{"init_std_o": 0.025, "lr_mult_up": 0.993, "batch_tokens": 32768}
MLP neurons of a small language model. Each row is named by its layer, matrix (up: input weights; down: output weights) and neuron, and shows model dimensions 112-239. Each number is 128 + 32 x the weight over its row's rms, rounded and kept within 0 to 255. Numbers have three digits each.
After each neuron's rows, "fires after" lists the tokens most often just before its 100 highest values on Wikipedia text that the model never trained on. A number after a token or word is its count.

L11.up506:101128131118219149134154124087136152140112138190046137113133162179077150149100056096110120145124124108123145126112083156140149111107104121210115146087129147169165150119120160172124087146067164151155156110076127060181143112094146123163161093125174154098110086184142115118167145097103147131059111227169145124107099138068108113080136065072119160125119075069045184137072102109116136123157
L11.down506:132172131184115120157126132139119102101144087139142074136114103160129096117181096170149217112119137139124064185145201208185164156179204105098128087104161082107168149140116083082149083090133093155112133191123103181131135130157167176118133111084069069125158157079165134139128093143110123125117111122146072121106129097143126117113110116118103160098136109100142080133117126105137106116167
fires after: " " 44, " in" 7, "In" 5

L14.up193:155109099135057147104172105083149159136138137109094092136119167151126081080099147134186109148108148138113097189130120128121186148142145133143139147112175105084111152115127113073162123138089146137141108131092084101174154153154114142167132132116104116136120092147108227145188121092111182122141144164129080177097172108108152134128135126127133154119138121127128148090111144045096103133126
L14.down193:141131097089131140164183187150205081133193123144151098135080117165155109123064156083122133111113132122129213146130145112148164131092145129119135055116139125170145131158129093173112156094116130094137175113111110104166137104101112105105095203166114131150201150162135120133104192123120130067034081185180170126169172169150150107124114141109133117107108138111125082122177119124077144095135
fires after: "." 22, "9" 21, "8" 11, " " 7, "5" 6, "1" 6

L16.up674:160158101103152141100150083138066111091207143153136169106164108164128111118132153168156119195189136121175191114158068126116152122141130088169080119140083086104177142188122123085133126143093082129087118070106082133141113141162123153192176058148142126183170153157117092134171173135181158135073156141182092112155093107153168112140115120144098105113156106121076173092142116153081114152127
L16.down674:130122162112153103113167161179067146145168160059078136076163104148106137167176105082131157186143096131121094185129146167119127119120109123211172142146176147108124072100114134129128114142112172079127105128149123116128154050142114102134114071101170134127144107089101213158120129118111107083174122147139172093092226174122134124179138152142184142094144136120123129142125106105104182137140
fires after: "1" 16, "2" 13, "0" 13, "4" 11, "," 9, "5" 9

L16.up361:174175137173156114109121133087116088121087120110088193178135143119110094123121102094138053116151134131093121065162173180107109179098168112117165115140105215142134175078167119114077163104081139144170130140107181129135150114138144109130122154068096181139144144106115057203121072071117168154170110115167165142119067076154136134071165096161107134176102153203156164102131145172147135080081
L16.down361:083136136096170130144123073166123064114114117096126134106129086101140130104145196106136084162165058074152124136145131121171167150178126122204099146091078089101133112150162134114099133095118165098100080129160114154130143100097159198167115099190146084144160089117132218163154127101108162127095104144118165144031138150162140172119168124104143093200099110104127138081145208117109134143123
fires after: " " 56, "'" 11, " (" 5

L11.up839:113156163073120098079119135135114128091085123132152111090126098152169152142143137120117055022115150158180132132126137155125123124140168099109078092138125168179165148111124137110081066114140126186190178160182145086102128150148134153122119163115154080080132165092148062129133121164172040133119106158147147126111090092090073120097098098162147127178111122144078130148150165141141127147110
L11.down839:107082147141148120056146184163136141155212153117076116133128101127183161147156143154181114196097153161130076098167154127173078113121154151149178074068083172123090170120112145128158087160157162078158100133087106132079096113135130142100157143114108099116165093133112081120164181135104158118120141160155119164170083115150108147104129082156072167132112128172166128144117129115173123103150
fires after: " |" 58, ":" 7, "\n" 4

L16.up149:143089093123168085127065085121158209112122152150108163127146132133105128139129147177087079130098173143189055086141097103095123101123134155129137112125130079160141108112146151167139089081138107159131091119135113173107160099164125132120136117137133100148128155081107151146127150106133047130095049087216158093133082129116152114106156141166119129075173145148091118164167154086155160107158
L16.down149:129128129148116126117153080174165167145134080173099080161106058177177088146131122133147142153104156103084178123124148127162144170129122152117153159213156167116105129140152085158100124125131132123148096084129103114194060181111166139156122089107159172143116153108135173153141077137088128172206154159083209138157138143125106182150149113156065067162103101111124101127114140094117147153121
fires after: " |" 38, "|" 8, " " 7, ":" 5, ";" 4

L10.up242:137166140138179141116042164139091128124141133082130164159100115101131127157098096100128161114095147142102113195119119106155101163220142142113125145116072093192140120158129076068103115119085165121134118124103112110111146108138109120161115086140108141100105118127103148103208139126105141164142044149078159183172113129103131141155139108198142221106143168132110120085091122098155109089126
L10.down242:151154109126095146149204082075169116188124047108133160152155134113130128128185102123154121167150047134152127111096137132139105104079084155117140079105090100092136100158127151137121147098152094057176068158145135089135163239118099102150133142132106103151197124152154132111110107107141103146121116166122119102105146161149138137173122165101111125146104120119189115130140150112110134126113
fires after: "0" 51, " " 9

L13.up868:051135147137119137112128133104126151094122147153083177198152123121140206137058165157140105101084126194127120107110108087100172163181147122117093131100090177133135121077156113198113075168148176146069130142111127182118092172103048128103112163150109107142118118163099164152194100125147149132153072129124109157125187124133099148156180116155141151193136100135180154126114134119140160152160
L13.down868:180150156131128102121145075141109138119155097093168151106119070142106100104139095076127132186161112121164159166133166147118118125084084160160169130119187086152066114143139119052143182129107067130150095155158167129097160099126156207134155102194120177132128166160107094069074156139105112125096174195179115096129115103070157080169112129154129136090129143145097081163138150134091120150126
fires after: " " 36, " (" 16, "\n" 7, " |" 6

L15.up438:135121113159070134160074095083135095102058109124174131154077177102152075177161128186101115093122137152117131190099190198124134101110125138099083038102143169094136095124077170164137134131125086091118133132114073139089144172114149100144094164107155134139050092150120097185132142162141113082099187122151126118201191150161142141162153141145129160135125104160114127149095160176107110093146
L15.down438:161149081129170042129155116156074088103101152120158148163162153082148138196123124193126120168183125154121187044115130156126131105115120114132177078142132113123057126176123157076165135104125169106091079099172183128081138049129102146106167175121141143100126112134109018142067147133139016136150175105123059096126106147115139096121125125115134118144138121161143115165161076116142134063135
fires after: " " 53, "s" 14, "-" 6

L10.up312:149096131109137067124127144073173119103145068129119183155076130093096098193130089132103145112116157144229099124142049102074099115169099134071152132109151088105167167109068136094144133081110151161156177173142152158126137154158147149120153124166183092093142150105105089106110098148163130133091094091163077147062075148149127167119151153175140146079125141109157139111152113116104112084151
L10.down312:175147184120100158119051079131107141114121141112133147199119116149134047137063113146093091137157117190105135153156183127136140087147158179100160109135095095144171125141141113084119165111098117131162159139139091121111157172081135136166150115164122153135095118120141110106084096179158132068154141123059176099166085147133164137143122114115085129142097112188159124142138166081092145155152
fires after: " |" 24, " /" 11, "9" 8, "6" 8, " " 7, "5" 7

L13.up580:131131127155152157090133182090121107191108093116180111182149112082098093166193140139102195092097123100153141106108059144121173201075096172173154088104122157139162150130131116091118109107059129131151086126157139070105109128137114123087124057111147134164081099056083088124135151072121113154089169130139115123106127137104125090170122076153137153106138096135145160116121145132096169135078
L13.down580:126129113110165080155108113175122079148144131107105153089107087180124105129111108126091141187125121203113104121157101161178091095162173136142113159111088122098119091134134073132095151131140087088121173160161145135132094133108122156160136104119167123058157044130151118073136127166147126117124122098132124122117082091145114151087149176081169117143139140073078055084148150172096154153125
fires after: " " 57, "–" 17, "1" 13

L13.up446:109119128127124162042183093107103099152123164150187070191105123151119101145168146052092132146137129111108121150099148121163160113107173138146134164203200158106104131107193151129101120128135155152134165162122075098167064132138166112092144125123109157164111116098106115140149061073165203106179121188140139125101202097038166110124167111157156148147137129145111127113142141126131117150095
L13.down446:143105169128132162177110138130149094133119157155117071111110086161127099146081139162131152128124144162139165090122097125087152130125185156153100144115141152124158109096103081120077121136103097097110142148147121110161157130169098137122093107139136119145174148209083142209152129063123172169146076169100091132146112116117160111143148172116188087189123079100149098147096154110045154042178
fires after: " " 33, "." 19, "4" 5, "3" 5

L10.up730:167123135091155081132118118140060156126138136166147155114119153138122094115119172185123159096217161134132109124130141142151114086087126100116132147082099097155095112114114087087135104135173128143215159161075130119153110130162108099139114111110135068149115132073105159208132112099149114155144123164149115166106131033154163117105074150173141201192144111124080145133095161133144091092195
L10.down730:152100128126133075094131084094091119111122136099146084107205122132161194163077084126093124119163107128053154112138169112131105132087172088098082130124093117158154074143155164122122140152074177106135145212179128135208177091106134114124155202160171135097133138158162095173179130115114123157069155142100153185127150106154123082145166127144122158066121086074125144114074157129118165094112
fires after: "0" 15, "4" 14, "5" 14, "6" 11, "2" 10

L13.up41:077154130175093092132087121163123103173135148159173161108168202140183118112086088129093167152129196136107112165124136131135164173126148103085150144120150125127170116177095160111136135131130137128094157106117162126124146110133184066170137110097144139120153144134114130070105114081145086169134150153127178098164087141057120125162107147134122167081159206166065179134073102103166081177105
L13.down41:066095098098141155162149144118152149098142109133098165139112147126127126144153098124155157178118149162129087104145133174137136104143145148065089098169131136131128083130150085165099163071133146071120142112110124098153131100106101099182131143067090154059169164175114152143096124165144112144097103137151119137136155128162155162135161116137164099175092131123110087092111083149144117139066
fires after: "," 36, "s" 14, " " 4, "\n" 4, " (" 4

L16.up764:120126096115157153160054175137095144110140137081167146174107120135144169111131146161084122064149161130122080162124108120155091154081125093136188158114075136135105134189128142100125158146167162120135090105141116086123159146089161074147148132120158095101154125163098107169169102114160140131143146161207201124159092170106141135139164137138142104111114119138108096063105124177133118144166
L16.down764:127114091154121149105142078117122139120131153128109079114074133169154153144133086093106084167095089084132176085138150170095161111107170154119154062179196148098124106141128175136061129077146088148133136078141125151139068127173114160057138101133154109170121143094154186085131095126187145092185119141127137097116146114094155129114115105145145116072104106149148115158166134112120106116116
fires after: "2" 50, " " 28, " –" 4, ":" 4

L13.up862:123097125159161038078141108132100148187130098097153194130141127116094136121165112161114142157110134141115149105113110106108135099088143164167088155130133171094122080149104155129061105154140128120033130151168109123081175157103127128152099154132104161164123093120108089163107090140135073096091091072153108178096178104138205107147160161168123167137139145137126135116129183075163113115137
L13.down862:135132185154140194109162141099127159120125174130140128155154144114175108175105187173104119135158169152170149158112132153175165124114161063137149097091116129125126116176126127093130128092135193104106147102148155126111116083105065029090196075104131116093080140120164096066117116087125130138128153121118134171125119111125098162172132098121102132105148128155119115154136079143097094165114
fires after: " " 43, "," 16, " |" 11, "\n" 8

L16.up40:189167067111102156125137090105108113124159145163146140169139149107108124149142089132104075194068132144109159093069069151142133164079139160158119126123147114127123121149118099145110146104082239187147131158085113110146114162169141154106145100102126107101096156157134106102112100125089145095079152122127159195125148134170103156129079163158162140103088159096114099074152122079145200124171
L16.down40:192141133122100140129138081089157164183121115120116104140081125086124108124088110096094183111123048135100165144166192130164069109095157121164118117103105149154177096108191118102118168169185105130056112146192145110100110090154155104131103134140092113147162149133134186079148155107128162122162175124122128031147128100123143108118156144078164177167177185120131135171145132122061086128113
fires after: " " 63, "." 11, " F" 6

L10.up654:179132172120169106115149081166103218119182177135146130101151167128128160202113123133101088146109160126180130082120135163148133100121151116091117106100148139082114082055163125146164166108083156112119129123130165084113130147206090056146153084133181135142102142118104098128124090170082136194090173097087155163123113165091127089157141110130124114074144147138075131139170158143166136145125
L10.down654:163068111101137091085076093104136131124114096137088164110174118156077149093056119115121129179110167151101133168049125113088111197158153134062113157148115087111218162126090153065164161129128126147131077172171134135122147147138101126156172170163127101143140162165099101122117080079127105120103127081067126132179163144118159135153095145154112126176163109145123090115113160073132162187119
fires after: "1" 17, "2" 14, "5" 10, " " 10, "7" 9, "0" 9

L11.up30:118149160118122138143181118056117078079117069208151221111138132145121116083101118136115132191138112066142137114113139184188133135087117158120129116114188163138138141114153129146095104188126123139156134135076112099121155141090119155125101080134106103106093121124140085106171139147139149100106126123147179118076158106116179107090118131149091136154152184181103140067194125069132116191130
L11.down30:104149109121140156198145090123084122102166207099164099085143106190084110128102119132128070200123089172097167146084073091140160137148076101173091136096093155076161148131138136103069122159151150099130050082088133147093106109148120104151124059172109129154120170142150104147123113132123204114174133155119119124150185132107129102143116133181137168144144149063107147145107071106182172123131
fires after: "," 23, "9" 16, "8" 9, "7" 9, "0" 8, "5" 8

L13.up227:144116117105166101150140110126067153179115066119077089180126106044142095149140146085189107097141080080162169138099175142110125138045126146146105127110163188141141068099094103090145179104119143163178143131163149110091107140161119078113141130079134153132177103096152158120114106154198135088095123087143146112133089146100108096103142127155083127109137142171182166149151113128116143131108
L13.down227:127136102122112138115144073165098128073137141159118159084144120212116128136090115078080171169082137115127062117092152117092092151181094172122131084165147158087099169096152189130119085140125110085058053119104098104152135136115085151115135131127095170101128144082093097160186139086092129149148061148086132100090120129121127142134095144126170145149105123149143121121140137187146118172111
fires after: "0" 12, "5" 11, "8" 11, ":" 9, "6" 8, "3" 7

L13.up933:125115178155132132084148095077098101111092133078102126085119173101180173126138105106137154075141113172163150229134164085155110084062154125143121155136135193108163144122138130150108137173152098168157140103092188122216145113112132198122097085076103136144099174142135102144132082101161107095110158152097122147168149107100128097146115129143209116132126200098104103122146148092134100142123
L13.down933:160197098121151137143107154116147146114162111129133069151126103111148097108150127171157123147057135050143119105119147133085124184149168131106106144097079093090132122156139167147134155159090128117114090172109113127063066151173142049086088136165137090109127130104083100095104140180167186131168104161108095106128093168137108169131182049125081162129112094146177070146102116097171126049094
fires after: "." 26, "\n" 24, "," 11, " |" 5, " In" 5

L2.up19:121108074146087160081177144183122131110163128141157099145114113122129134107105167087146137084143101148138134117157146105098125066168123150115109112096147139111080147173085111147168132134129209197150096112095146107132107140141161135176071057137088182149098137094116096110153121104194152141157143115097095133096149151075125112085169069213113082154147053102136097153106174126096118104114
L2.down19:159123102145101097082165158177105149150167182113077154142081073143198138127137143115143136109142107128102181109115162156086202121149124189129085137105127114108112096126089111164160143169160130186170096197163123125161145154103160132177085082107145184192123174123149138111129170113154164122122088140108090157107124119102160172105146123159155132124141140153168142142102170121047163123139
fires after: "1" 26, "2" 21, "3" 8, "0" 8, "." 8

L11.up164:089143151148114170153176109154117095084152143186159132174121129134122128110133109153121133146099138093109115137124158126083136193135123115119122179085128102208097119106090078163191163155125145133122097130070140065117162110152113139159152079112137170094080014153091083099078109098098105128153158182160120150160129202117125127071185141158109124142118167121120162062124164194142106111153
L11.down164:126200143172082156108161120147146145124173073105141135146126112161113110154095163150103097085110120095115099144201144093125192165097114115185134144106156117139072172117134136113079219126155121135116133117135086121136156139175122133184113147153111183103104069087176118166075074134111218152167063150102117091133140116128121107050113117108134114129103109055146146098163113146136177140148
fires after: " " 34, " un" 9, "\n" 6, " \"" 6, " (" 4

L10.up598:142147121136148161114094100106065089159151127078146121132133171124122099100159095098087118119146116153129152160144092103120090119153152120103167116134097089183126094152112143130151103171128069138121116137118168108161111099136131141118136101139110201113087144110098102159170158198068079113183158152075110160158108161120122098176156123122094188056149087098109110116179133155109120158132
L10.down598:127095132115133081080120111117173192089126118140092152115136163167126149124142111156130131213159136135122074151125104172145173069095116139111092147105177081174139130107174136107098121160122083136128121134108147066106158176129094172131181104099084184095132138123105144094138133122119185175074078140183164113156103086085155158117143154119201068228164135161128036158106103090107149090080
fires after: "0" 46, "9" 8, " |" 7, "cc" 5

L11.up40:092079096218120167129139079176125157122101122103091126147070129091115142104147062149115198150111094107146098151076130136155079120158126161128203117143133115110149199168134133136120106194157143099105173122158131095123112149174104121090137118122129200136144160128065099107106123169156107061116151132157109181099153087142095125162135181149118044112145091147159136130150129131077102144057
L11.down40:221083085098133152139129079087099179106114186114126096079087118110119141136107173091100143115089148144088163094159149167140154122038098102114099175163124094078088172120168102105238112124062134171171103114156157164141173116143071143133155184139122110105167117129158122098078117108083110152128138079112147119201141075151150155097156162156150145169143206080112137109128196117080137112152
fires after: " |" 45, "\n" 44

L12.up235:172155095102195117162141136141126120102139166139088157119152102135112116184140147132172101171105187106096086143125080168082144126116078130144167155024100103100141044078158085065093126136084165146130074106158089044172170145143092109110111097173120081110158094108117156135131113080117155143089100121172086137130156138126110119124112118154100130133158136139115112112104132097128098162154
L12.down235:116051032118124128061173176145095124161109096125116137104107154073156122133181127095155123138098119156129102111109137112144111115106185106128175105129120091117161218153117136141102174134178083137176084134094135128143187133126119078085116187118196126141180105103109165141104130084126192193141074120151128155106068165129152160119178115157097167081128167101072140085140153120101144153064
fires after: " " 41, "8" 9, "1" 8, "9" 7

L13.up705:134162040139118168115156093075101136109112130148181149140163107123150065154083129110121086187158203136119138180133105197102189115131107118047101178096133112141120175087165143100117128122151136155131159123086096124130117066112115101080137135119099148096113053116149144183132164069177132120070134072071077135140129143141085100177161096151137151118128118149046170116107082132136112085136
L13.down705:107078150144128092149185152132164080137106114090128089162088175185086130105040155148087155063123097163111136121117166111122126158085095150169089087100127178166132155104092112116160129155165145146111140192069153082106072113137101167136094122197098112152170158134201116115104080142096135160138165151135145132132136104146172114145128133050143156159114163168161151134075196113151124126108
fires after: "\n" 44, " (" 8, "0" 8, " an" 7, "===" 7, "==" 6

L11.up836:169136103096110110105129131069107185153147117097212115149177114112162101133127118146110131098092192091096142129145127144087153115197104131076161155039123099165174069098148040082079194142115111101173121118104120139146146174185085144117147128120072196080141160097083109153104092169108155124073160112066088165149133109136118135139117109136121161158132131146135117155113068152128135121143
L11.down836:071118148086174107130157066118226087143131175172134141098140182092097108114110194086085124144168074131096106086153191110098114130190119118174161105138134107169113112124130141070150170176145112121174148119210115121113141156116145137147063115056123126105139127178111089138147127142149135137105115138082097113101121111157178120069188125107141133155161116148137105100100122128112127127140
fires after: "0" 29, " one" 12, "2" 11, "3" 9

L14.up727:164142090106143116158164110160162159086135160144207128166152108079199126096115130110110191166145116135131105167158096133103108186152140167098133189115203168152107155141141145067149158080115128090106144109120180133191128161076074087074150093170106144133118098100134125110111125103125114123138113075116106104149172136131106109120165173150163115097168149075095122110136162135179069122136
L14.down727:160140122099136120096142106170117080078103100094053084118162144120129113103173112120180115123136090137049124166081168139136146165143143139161157054163095108144149096075155145148091091129098146138147193093137096129048070125155138097141136193120121110114079140169148191128074179162138082092145141138112115132133096137131120178052157100097134090117090109069097126206177078111138109120142
fires after: " " 35, "1" 16, "0" 9, "5" 4, "6" 4, "7" 4

L16.up613:143132109204189088152138140140099136115148082107171103189148114144107131168136126119088119148171101160153105130136107136129134150075177114170107123180148174151134121132172077068114078137136092145075058089130154051165139158098113072052091169101134138126114112081125118149106106155168102172113065081113133096123100096113139158117141132108169119155136098142136117132110072146135123120154
L16.down613:153125171120124092111122054125145116151088140125096182104121132136154135088160123162102125120073162116046164179148131186134149152152099124015156122162136064058162070114156140170095109138131155134180144080133114137118118120184124129184139160094126144121115137163128172136146148161136147143169172152128141127095151116100125110156121151073163113145158155132045097192123147099133165142144
fires after: " " 42, " G" 11, "1" 7, ":" 5, " shock" 4

L10.up127:142073157088119171124107069118158114188135126155119224132111114139132183151165147162069085170094134158173146231207128109158135155122137100131154126137099198102130087106128192114138089125124114127136106096125127139136151089117130122119092062118100130086123131114156141068118135146154094089111093176181109185144136071144101123178081113112104167131135152135141120097130076057145102109138
L10.down127:126206105126143142158144161156094121084137155117156082111068120120147076143122065077173191114131162132139129077057054123104139071110102118139074093121120106144146160145162122119069105140112144133114133156139092130111104164110171088101163148142093116152136149173112105174178114115130146149119118082084145076076098153088156128102190161104103136154103112148102179119124147212096101149113
fires after: "1" 33, "9" 28, "0" 15, "2" 10, " " 8

L2.up758:090130172119111087202162114070099129121081193055147162129134114081078129144148144124124113140145171118216130091109077115135103147111181089107159105138113147148147089117116172136131138115161084141091149106107164095058095137090136098063107150092129161131196117130086073140169117119145105095101159166101162122126146198085112152138127144147161193153096138139145154125123149140110124100075
L2.down758:093125141072161088141106120140103119133173099164111186170136134103135134190147166091166116155126175114113205102090113104071141160079178100126151129172122176091196143057130115104134109124103110183112139129110120114142146081142154174114149171131095146152109116097150087149099165151094062144120166059147116074126167134138146141123124125119159175169076120174158125135100173122137131111160
fires after: " " 48, " |" 15, "0" 12, "'" 8

L13.up430:150127074155123112110078095104097118089127184118152187074141129127153117136118103126149098143178108106153106131123131139146157167166084158074144087185158152211127107143145165176073181197101133151150084114131094073158144138094128115127078065134168155114103093122148044136125146151156107124154114100120188149060128091085106177101111163153127110146157099120136153182125098097101150161084
L13.down430:121051131109129136090126127112121071169178151149133130154088116098177140088098172132146081147132129121183081106127142169197131071160160141126167135154079154138122083122134111112131150083168166118146099127083138070152099154134120125075117165161147119080098154113074149145134126130114138146105167131063116142093119106114142092114135092174107127122113133125142112167115104155167098116141
fires after: "\n" 77, " |" 22

L12.up529:167188149142102142052106145117117080118178116160063167159153162143103128082200185157079146141125146159106113163152129109112133207084098097108105142134104147146067158146131118106130184124079196084132133168128117114128050160161125111145172122104162194172104130193128122055139077148189115159069161085094128154080125121141138132090156118117126166135060127138120125113172123127145099134150
L12.down529:177132167134115111123164191179129168146155106136071105195127108112033072147107151148121113111113068169105136154103156104122149119107110137213089112142086066150101093134159163122126111177117166175134104132143114182130167129105108155180141119200162160087178123121151153164133138110137155089168090200123118156092122074123184156091109065098126106197123154142096135132121109127089184141115
fires after: " " 54, "-" 5

L10.up28:106171120146161159129146124115166109130083130126139116136174074177124164125115124115142117164135136152147085187120160121132104118088097129130122123110118150146131142130161121081143095178137128178139111058115189164133145130158103120162086101085088196059106107099165115112153152111112077074120124116086152115170101128072166120129113141086083154152125098142146090104083106148127146147125
L10.down28:097104148206121113117158152116112097144147091050128190128147150109068146143139114108141110122164148147129126105138137087135158176129141144114122116070111067110119167118123151113070134130097140115140114169170130118048115151075117159127126124151183134158138084133133082106126146131139189124097140105160181153081116171088160104132143179091143068119075132184113146124196152145086094220115
fires after: "1" 20, "0" 19, "9" 8, "8" 8, "6" 4

L12.up629:167151146110131101102113165074081133153154130113181135146194134105118150099226163130068122121146120145134169095162103166127078131105173149164189126107084108131149161123096098151149124110138093149172108174149096097195099128173111157180165097125110194202123137068072118177138103106149163141115172118087145135143139111097129140138148120111082154136133121122133113098116099158099124131136
L12.down629:113137082112103192104165090154142079123138070201192117137139161114056131135152121105143071071132131117118173122145166108095166130115203135146162160154110109197163142152125152074107164109168137139127109127157142107100130144069130121137118106132122138136142144072080132135097132182108197169191175133121105088083084168155149160114093108102123086125155134120152103114156114156153105129179
fires after: "2" 97

L10.up285:141108115108170220102177113135066117149182110111170131138069129124125142098128141089101098085158152101121082108157134135103101170175120185075143151101100196154133115127096149152170123145170140100145138129082104130174142172112129145134168112121150110220144144198115114152128086176143119136076123132118170123168082115090085121139172129091115145174113115142062203103106088149079116103112
L10.down285:133124135132164106084082154097143187071114128080153099130107142086113123092136132103131172105123093175125075120160145099175175157154129128132087116173080083090122177112127187075136161083122142116125113155177159139122106100142117107154174087117099134143159123110117170161096150131097097096120133142150105073034151090119235105153098130104123158074176179095179124152116173117143196124131
fires after: "2" 41, "In" 6, " De" 6, " In" 5, " of" 5, " in" 5

L13.up406:175167119181183074181134134125167099152116108142013174184091154133107128072152142151147120145146132120120127126108163150099146091171096158152147082044162104190121140071093132131145175139104171122123139110127099015101163126092127135120115117120091121080108078102165099148152109139085133129085097129115111172138180129116193136114128178147136122174076104131103132129149147153124119084192
L13.down406:154124142110152156095152128184085157115142115167093087117187050087117106138104131102125107071114097129143122156116158157147158160101131088116053110151097125044109069172186144051108099180104091103167136121090129200110115127143116136171129201138200160138138090139134169122118159160115166131133136149136104096088130095142175041164135131086192107116122096109091103118115059107103148142112
fires after: " " 59, " (" 10, "\n" 4

L10.up259:087129172186087098105104158096094207110178145051066135154132141136133163158130122172137157064129150108096153134114063140122124105145202168115148172129199167134096111142209103167089144143166149170088103128126131115094120148189123082124056112070114170095075166146116166089094130123135079093134104095121083188099179106091127165107128164173107132076115108120106122129126140109113119129198
L10.down259:134149166133117130169091125169085128098111092152105097137130107037093135123141175146127152086130183099167193165196083104103160133104122147132092175154086091134107145147151084103152093157081057105136121130149140115101091127116110101130175143082136121148089126092097175123151185106136171085126125156149086116085156143120151100076144115092152134123109138169063079161120162115130115101140
fires after: "\n" 45, " |" 26

L16.up642:120113151117168108170151122124150103178119117146145173154114104200125114161092102063151142158101074103143139117143101188179136134092157093133100091111196164186102158111184123110154177142155168174157142113039088132095115101099134113150114099114141172137120162118158097107121115084124130091129142129174133103134177154095178098054145095155131132131075125091112092111116138221141152168166
L16.down642:118131094159105138093125228149103135116159102106125106148122161108070135073217110098105095077157141148102145108156132059089159162162131166141134140127069046067144127145076146129078183180144098090103140185176181123147116169158115129139120140133139091152110121144136175140128171166118102143108132140108135128040107085082108132150126111105126094119159115104116087133188134158146123111175
fires after: "." 56, "1" 12, "2" 6, "0" 4, "9" 4

L11.up707:145132133093134076127139138083132196117128121147161113166120104091118187154095110127142072053178130103140112111129137112096169123130101155162164090099165097108147163113113146073101124153174112090160161142155139147099141130123111135130095058097140093129125126104106093104097117049134106047073199172113102189126108093146114094180134085124156130175113118074037078119105142136084089147172
L11.down707:114133096140175072164142115115206107123142096080149074101115157132111144109097083106123124121122132120207063128100159112103083174084105159134070111073136074116112127141158153122107136149135060155158117106121118113111159169099155150106111106112164163112170167084129083155129080155126103185139101088089123124147186210078194085141180127139140150153166099089086107136083174138132094114115
fires after: "1" 20, "2" 14, "–" 13, "9" 12, "0" 7, "\n" 6

L13.up603:100158096127150130097155122071163142090167132092187140183086121139190063147113152128117137077157165142102073104102132154097076184145098176146125095144136145090138081172136159158142156071082084098115174085156109118073145162166105106083172143111159180143093129093169114134119148109120120130157138133163127141141129138130142115115142124202108127071128130185121171085115117135159132127156
L13.down603:176154107165086112135125152098147161186157204185137112099124172144104129131127140106073168136172150143130149098143119128097099118171098142115114088131133128120084124074132160080161138107119149100183087060138152129110147096182086161169166080140104129169150112099090115118117185175115114157159109128152165149114097104094096110126110068129174144139133132071125154070158139134097112090108
fires after: " " 51, "1" 16, " (" 8

L13.up845:121133136119136067127121095058139142120166138069131140122108093116117096123083134138143106129129101069108097110128094124168107179203093124103166171155116098159150077087161098127120169099104116213107126142141136123134114088124119128098128097164095140123087152115126115068107167105158150176122139096156135092120099115065153175078175116132123115134150152119140152127086057159076130126114
L13.down845:122068107119161140094108122226126081149137167171148107144122118121156130132089094141154108091153174123108108130121101092185173091116146106076118094090135146126166129175200156168129104100153132101117086120102118133112091096142094067149142118149112116108120135108120133168114124152118081097106151091130155130155188126154085135190167135120097205116104137108157066168150136155178130115102
fires after: "==" 39, "\n" 22, " ==" 13, " career" 8, "===" 6

L13.up301:134112194176065151150136154135070129186120105150144131148062175099119099163202096138139102116157182180155163210122061151077134107189152153121048061128154126142133082124133095126153136094103136155139063104137136139125141174150125142084110167172119103131083085129110143163132150086102109134123193110135122145139214088096134142166139169110107119133146137125133174152074092063191152098116
L13.down301:122091100112126109143099166163147134188173146125141069108120181134097101158083096183093142050097113138104148096121178107178113131161181197062136147141165114100118158159186139160137135136122099157141168124088146135115111103144120115071146101129073109121086129121166084101121116091112107135151134181133052146116095164107140097187111167136066141082101120145145158121122113106092153143131
fires after: " " 44, " the" 10, " an" 5, " Pa" 5, "°" 5

L14.up546:128152119140137135114155114076125148109177092148150085155142153145117151142154145203093113088173172097122078124126124122108197113139095088111135135113145162149138018117140128091112187112173072164129053091122154112131159121115127094117128088055185169136183162102096104148073169165151085091131114139163112125141140144117116136107218122149108165126169153118093114090146098131125142104093
L14.down546:208083109102129114097169075109145159165130136123109132165080063154084114166129131133097084123073157116107121158129146113142114084168186178148088117142152152181080098146162104084184163106117049184150156149191114082105135105098106104142184125115163124130112160162114139075148120124118103135154112083088102120157147143083151110080085190162143139151087125146124117124121071120071131116157
fires after: "–" 21, "0" 20, " " 16, "9" 9, " |" 5, "2" 5